{"n_layer": 12, "d_model": 160, "n_head": 2, "n_kv_head": 1, "head_dim": 64, "d_mlp": 448, "vocab_size": 8192, "activation": "swiglu", "norm": "rmsnorm", "norm_place": "pre", "norm_eps": 1e-06, "positions": "rope", "rope_base": 10000.0, "rope_fraction": 0.25, "qk_norm": false, "attn_scale": 0.125, "bias": "all", "tie_embeddings": false, "parallel_block": false, "init": "uniform", "init_std_qkv": 0.0497, "init_std_o": 0.0, "init_std_up": 0.0497, "init_std_down": 0.0, "optimizer": "muon_variant", "lr": 0.0143, "lr_mult_o": 1.5, "lr_mult_down": 2.0, "beta1": 0.9, "lr_head": 0.00532, "grad_clip": 1.0, "warmup_steps": 200, "schedule": "wsd", "decay_fraction": 0.754, "decay_shape": "linear", "final_lr_fraction": 0.0, "batch_tokens": [16384, 32768, 49152], "seq_len": 256, "doc_mask": false, "train_tokens": 123300000, "steps": 4224, "dataset": "wikipedia_en"}
MLP neurons of a small language model. Each row is named by its layer, matrix (gate and up: input weights) and neuron, and shows model dimensions 32-159. Each number is 500 + 40 x the weight over its row's rms, rounded and kept within 0 to 999. Numbers have three digits each. A neuron's up and down rows have the sign that makes its largest values positive.
After each neuron's rows, "fires on" lists the tokens most often at its 100 highest values on Wikipedia text that the model never trained on.

L9.gate16:527483502424521503531444535484478529521494512497469552562517543499508454428583475466559498542553540471538474541429445524481508509501625538492565535497493536560509529537566497451532482558518513462423483504513458483558502489480534506499476491516559504542509451522501538537475477470508476482416482442460463414532514470488551507538507469455572462532558570514492556459573504510482527407447
L9.up16:506491394523460515515431555460512447432537513506468502517530533505532546471515528498490571510540456412495471539438537444495455507531506467444527542495457513529463534507472507558512536457500515531472454597489471495501507564491549540475625543447539475512563516529492481476500490547522584520449470515497447550477528470515517480601494443545477520521552568501522567538520437541467487515482
fires on: " |", "|", " @"

L9.gate62:474482498448529511519470519433527434514478466531450479539483487491481544495496509447484495467507479442529535515494431421438460541435553490533570461461496489478469528597493492529473510484497512568491452512561507566513448546529500488466466482512475487471514507513494512477472470536468477509503533440503605592481462545428527569516396472558535490475520448487437458494431482487461590514374
L9.up62:527477493542536463552506517517477453505599424560526453520522503638541526561492508528538420522522449533452485497483448492503400471473480515446497527485509420556484482466570508517491516520598512449562466563546522495457511543436500547488515452443530504492530522499512462524511464552481522516485475443504523454511507456519532557442470506505521539532466558540463497493531386497477522522501
fires on: " to", " by", " Const"

L9.gate185:476510446528552521531453468493488517523470467551473449538476519525448541479548514535576566528543460543446461506551481512507483576544411522546518518447401461460573517485470495543557462527464487496516523534465519421531479468402521481454578511463568466494520554498481529499499521427531527495533457452453500448477589522431508489522535479519517532482523491514488476476555520457522488473496
L9.up185:531565526552534549530411536426486543514441509513463524501450487515490491461510544481478474458486518497565445498513481504496429519480550497505475474542459425546472520584531576498501500450527526488520456514435447499471483458449478493476586494468488526561633514475445496478428492534496454483474475550489457543513530497480540451556479526534509546467572558516538546467521460410562480504484
fires on: " |", "|", " -", "-", " –", "C"

L7.gate307:468517463466500475502478442521531534520508488508481543455425483406527521498526470486379509476480561522516443559549508458508528585530526468573509516476491500555504499437467528527425505543519543539529541458535472467466454461479551445534521532477505516426529463472548446520430518508514468493533501508543513489488441546507590547559512581501503575532558472454510562499564467474456499497557
L7.up307:442504507557590487510522530534478536519462502489478450474500466531544455500532548449498461530417538501506448491488491502547412531435581546472468523489438506520410512498503492570479458554488518462502537471506488559528472494434504520422492546474485557507490432561512642488576539487546454517447494497497485554470470547575502492522487494514505494541528481510545417550410505491506463503470
fires on: " |"

L7.gate206:510554532499524468465535489387500535477559522491458501519522474474512485478524518508610570484527496486457530487477484486525526486556544474489501510510457521487429502470461548496413544447540526540548543459494491521466489519444418470518424505470589609458460485444550490517516473475500493558495516520515518467499500516480539482502548560606549536493522474536456494557506471470568427550479
L7.up206:550515516427479518483571471530522499545535544532516517465495487498497525505511472484590484405522525503575578491570573450460561441560574530495439500462544531448477470507548511482528545453456468554498437518533555547477554493435453467421485492503494429433533514501464496482478487555471463523518471513464515494519529509526493514533487541466515531584460447545575497495495522462551446469485
fires on: "\n", " |", "-", "  ", " —", "iz"

L3.gate127:415482563516490464500467418586514537468454477548458531533516522549536502525519521505448560487566553502457531547515451489478463493442524546574512545429454536539507490505537505577563517511476462448507505530515494518534536518487524524472485492564524502518481465462508504531501563449548436432438468503408484402544521517500493492486542464510460534454473479527429503488419547445432606476451
L3.up127:467545505607497525457548486518433583499484526407494473450554535526583557477479410509470507506509476420430596526509500502454523513469476558530490481459477490519453556506432554501446454511457538456465469454473469449424500490492502568485525535534482511544545545524476551496474487555516464471480528521524474493579505503503505450547541463449523510461519513457520590439489500447453537511443
fires on: " other", " inter", " |", "de", " pre"

L7.gate298:502543462475553527488460490555505528483466508479516466526442430497448452517478554461496444471482469527543508508509548474557459458517543532543510526486527500594608472514451538582477542447531581473467573530524516529533478434548511520491463508450400440524516505485495505492486494522462556517493564435533533449470512487501475525489541455560442458529504542440502497504502460502530478491472
L7.up298:550520494524500495445523475492510462496514514479515472554540465502415491490511542500462613505528492556509418494471495530481573569421584501531497517501527500486581519510498500571557427502571483504574522546470488464535514557524525456516480523547527523507489492481524558464491485447505475526423505553469540518601472532546511468493493474494527446462466524501504578458406550437489500435488
fires on: "\"", "'", ")"

L7.gate403:588480461447516502426459492450513507456459617537462478496556467531528532464451480515532501461474501431513493493502526543481572497462513470437454553465484471497530492465480492483545538495502539528479498468516488447417465527463502574501496460508574547464469552491475452518522516498450504512454527470467460455480547518475479463494521586414417522514488490541425543499534537445502491504476
L7.up403:505447467466548504441503417448442422540476484568535455491491473528467486489540488525530417438513468516509534495520505499509498468492452503478504540469470506513452572561513454484500460441522491528483492421563520449448546507467515552473507525502500505420549386502546541432462485494561489480478431468529497580596504524492464482478528533495524421490497519521482579562450533476473441497452
fires on: "-", "  ", ")", ",", "2", "\n"

L7.gate99:522539450493519520477452501429450528485518487526455550550465502513508491472443555458527521538523475488501542471540531502614489426465498523497548556453496456532493524462515507540520514461508500400502489510506511460464524478527522524428410520506456551550502460566422546489517472516579492471532497420467513479499467484540564484392538521475496468529524555553566522415504481514498544505452
L7.up99:513506531472545539452475523503514596531462516534491457472503443425481491488474493488509446440526543514510534505541517544502476574480465419414459520495491521474474536463510456535455493470552463494513505559532552508545473498521504460486523492570538530580511437522475523507475587503462527494515443512480564522478471438544542546469550394447442423475414522511505464492596551494522528492438
fires on: "=", "yo", "s", " the"

L9.gate311:520422456523506517505487425576474493508458467431464545514461562507524503470507568478454547465508483418422436527539528523490517476510543543447525488468447521516530442510433418463474536529476500568450541484510497469539443489494509559587517550468489485532520515461544506533543503472544555472552475490543515525488464461501547502475522489531531484497578571465424484551470510427533480520525
L9.up311:536475544505462509506513436475526483409530541453453549535500561529473491464566500461509490500487528488504564433498523533473507467568495535469522484508533542500502514453487527565552433476606585507506472570546534504510516524617549504512410570478530506538590467557486512518542522519501546494494525437568465466514410551462441507440503516511508514470526525487482466455425465531531488521532
fires on: "."

L5.gate137:507505542452488501488511526520464522545435474551549472573469540532542490538483403512550503496498452450554462559507474503468516519556448476518517481434517492595499489551537492453556430509493452552475478476546420486524501509521548502422470481505494492567478468466485513523558464518495479560500491489532454512504449504489472517599476505458448484500449486439492634486517504508458527553469
L5.up137:446453468492471481449474492503584575478558451566550517442519527500499515469564496564518540512479537498473473455584523463557398530487499505481474501466543512489484496461491476498512484585440469455500474479494405519481527517481508550513502546529587497500539526535492511506502517500544531506530548494563518560533467484457550531514472470402497505537477487492462533549420479577530503519472
fires on: " |", "ia", "mit", "id", "ert"

L2.gate167:491444560470517520568504502499493535447515534480457400509491483479462576516504486523473495534543466573454447554495573508477468456561556530494521457483503456543527538495445521436501420442471470427486446473490514505479452530518508510568458427463463450518422513492537524500504546463392613520479475506496478457531453590523482503481577555538453456554547557507496533561513454498492508488539
L2.up167:452502521483484528456509504487464484452469510539519427495548506442462535496529426516499503586479513489418524452499553481546485443552468481448455531519491535507509506513490548485531436407551544440532482555464583529532436486583472470538512534426540509513474477429477521479445470504456599466483470413466526508548482518509500487504529541473488523516565566536561414476554523526481515517469
fires on: ".", " game"

L2.gate323:559549481491552537532486433478522525568472484522487470506531461531486454509457455463463501475506492487565491453517527478517507517435407471512533503526521475516415495496573551536432512429514468509533480501478533504457480465540551557516483430511509595526486489440478510467540441430405511490495474491436497473451517463526497508396571485536450491530518467419485495546474453554481463488511
L2.up323:481448448547549515491460491472502494485500533496461612595488517459514469509495478535481480508477500467436441517514508495492540467463533497505526495471497437462553497436560526497547414537511504520461496501391559462461544485535560429430452593505455493516449434494515567464475455472503494529516569526531531467543487472500525495484534471475535516434543530545545517492487501493506560501486
fires on: " to", " by", ")", " away", " hold", " place"

L3.gate350:481480478481494504530471550490507586534495494520491437579512527512518525420471439536558476443566564485433535582485565553487500501441469480542518481491491412506524493540546466466530509476499426532541509499532458465476514500512526481491457495519554579490461513501520493531448558499544499513482522469565490524516578468515555536561491549523535538591537547512497513470553500500589435497524
L3.up350:495501575550479480546473520484523540489549494496510516556436441548497444405470524500494496536489478390499501488470503524467435446504485447456534465468479492537560489530501474547589558448588570578502486483522474569493545492516452549477509438474503495519475513537567574476514487492594508442495542557487454491470508439507501485475473469547517467444550480546551559541492561435503464497520
fires on: " |", "="

L9.gate187:534539508494489520524510540477443514575493458568518483507422471554512555512495491470526498510467485483516547543518504478433430493537492434523510528534501499509434541488513431487501440452528446508573498493501549503470466496529506472501566403546460492451459483457515524473461473503552440524449592506495544549425491557498594563495411574502484425536511542483517476505518468516462540525437
L9.up187:501489518451494501464529485477553463466515463497527460595538427472491458516511550467491511458473526490495544543542491402492457454528487458467471524583456476536531477546360456487374536524503525476475458491502544518483557476476558495536527460435575537464494488520448471461525477411517492563453450569497487460471560469521516537480460495516533534459481490501482464507469507479449517534508
fires on: " after", " before", " by", "After", " to"

L5.gate150:598480485478574522551475492514440494558616431503512468419448463492451492461469470467565464406497560529534462547493482491549479485426490474506543550459574544526535564546511506543506570474481434559490470499553470479500516503541484522544518504489497551505567508479512527552474486516558528492549466500500462532505551477496571434537496489471465509541542515463480513537566503485507447500492
L5.up150:540477496485454499512512488419565475520499572471549461550579453487483464521524464541519530484470486512478504446530540524494567466416523451502574474454536505470524539501502472492482472508507474515537494533607516490450494532461530492562582479554490518470496479419523492466428502386495504461510545536441545429509541539510458528487488502527530529492547392486518571422565461454504482411501
fires on: " |", "=", "na", ")", " –", "ida"

L7.gate68:486555476584487502443553498522449570494620482445418448493443508502479512537449583516532506514539534482553509465473509535512551568525531515512468490471482465605496517524466471509506499435480514509445559498513399536518500498534538451580493542503516524441527495549519457482488551406526540548578510505483540492482511505510561505449531479535527477483526493519508561456423603515508504493551
L7.up68:487556567551517587487605461479460516519446469510469461489468510429425513503506560471542565508414491493511497509517468503455432512463542517497576481490415522516555511497499464539482505481536501480540452510481493480500536522580507483575438463512564497563499545438473485514522515469497474508514447560574444517470537482592475477489532464479521503473471478509529550462564535497500516472542
fires on: "'", "ter", "19"

L5.gate15:590447455400500514589474547518501546506507535490487553537519543478480478515445465530462471482529541456568416575528548495522461536539561473537516489532541509494481516468495558523564464411522500557482514506523428496498453514498450502472582511579502461511489465510396470503486483458455535451536479502541511481545526525511520518485445503421488578568568486481518534454474465487519509509513
L5.up15:486581420547477511526509494512484545508538465523493453430522468491512507469494425423501497446460542518577442503470540591518461503473479530507469460555435490554483533495519504462532472544528481506495496415540551435529481480501466492572516507462492471492465502528509527445516434492503529487483463491489450461442489512552529444488522503423524427444452508421583493521476538464478489562473
fires on: "s", ",", " Some", " |"

L2.gate51:485605508515545486549562473510529546542516532557483517462427528483493564500476387479454394475470477463517432512537483494514458539510546556523506509488522517514518564519565480514436452565515503470494452546527532478498511508505470509500519389471511531448511418492454569465498474562479493537426481513535495429482522439441626518519547480428507438495513558557504497503462529541484495488465
L2.up51:502540539581467524498483493568498433500507501453506510512533475578530546516559538576452505563465508569491555500486472492445506453532540557522469578535516481546525537514497516548504548488459566457475513490487604482466509459500481520528456430492520482455498458501493520529463493441617480520500517527455478522484477537504458514527517482560481453507462583539472484499496544555504570482487
fires on: " before", " when", " if", " until", " after", " since"

L7.gate14:574527528533488591517550592444486471486501519417440520472494513490521529464539492538547504434541540446489508494551486545582458496482527535413518508539524526502485497495517514431462513494478497537521536535488445544543470529485506546521547502485532522566517536489475500479576524475585579500568566464546434471454481470544498517504514541502513506508514500514462518522538504505481486580453
L7.up14:512550558444466457510431562498508530483506505525501503515492536537548513584529501465472508449548526447428495486544530573466509548533460461568530497471519429487539531478527482561509491481510428468516512508471451563439529544499553519464459486560503525481561516527493370529498514469516581506483503516532523477497512537522579464509470533487454484455485556493538450485556461477503477517562
fires on: " of", " des", "."

L5.gate438:538444485531476435543456458491449499491436523464548481493530453489457512459494516505469523480481500413456491545548555503517448503481464569449495564512450484574554532489594535549500533487500527488515427464475465435532510491513588542477424430487432514472515517535473545527495498483474527507531502551453563491506537586516522529530518467509422437547435559471533499537531479507537428455544
L5.up438:460542519487571607557444513527506574415551476483513443467481531462505537522480466464483495493499541475458464483565471546464593463573514492502439498439531505460508524483448496598464511515557524470541597550473482527515553480489506479446470506508474577534471509560503541385533501477511511481447462513481524440515487435504522480465482497522527547498591472536502545505468526455503487494533
fires on: " |", ".", "'", ";"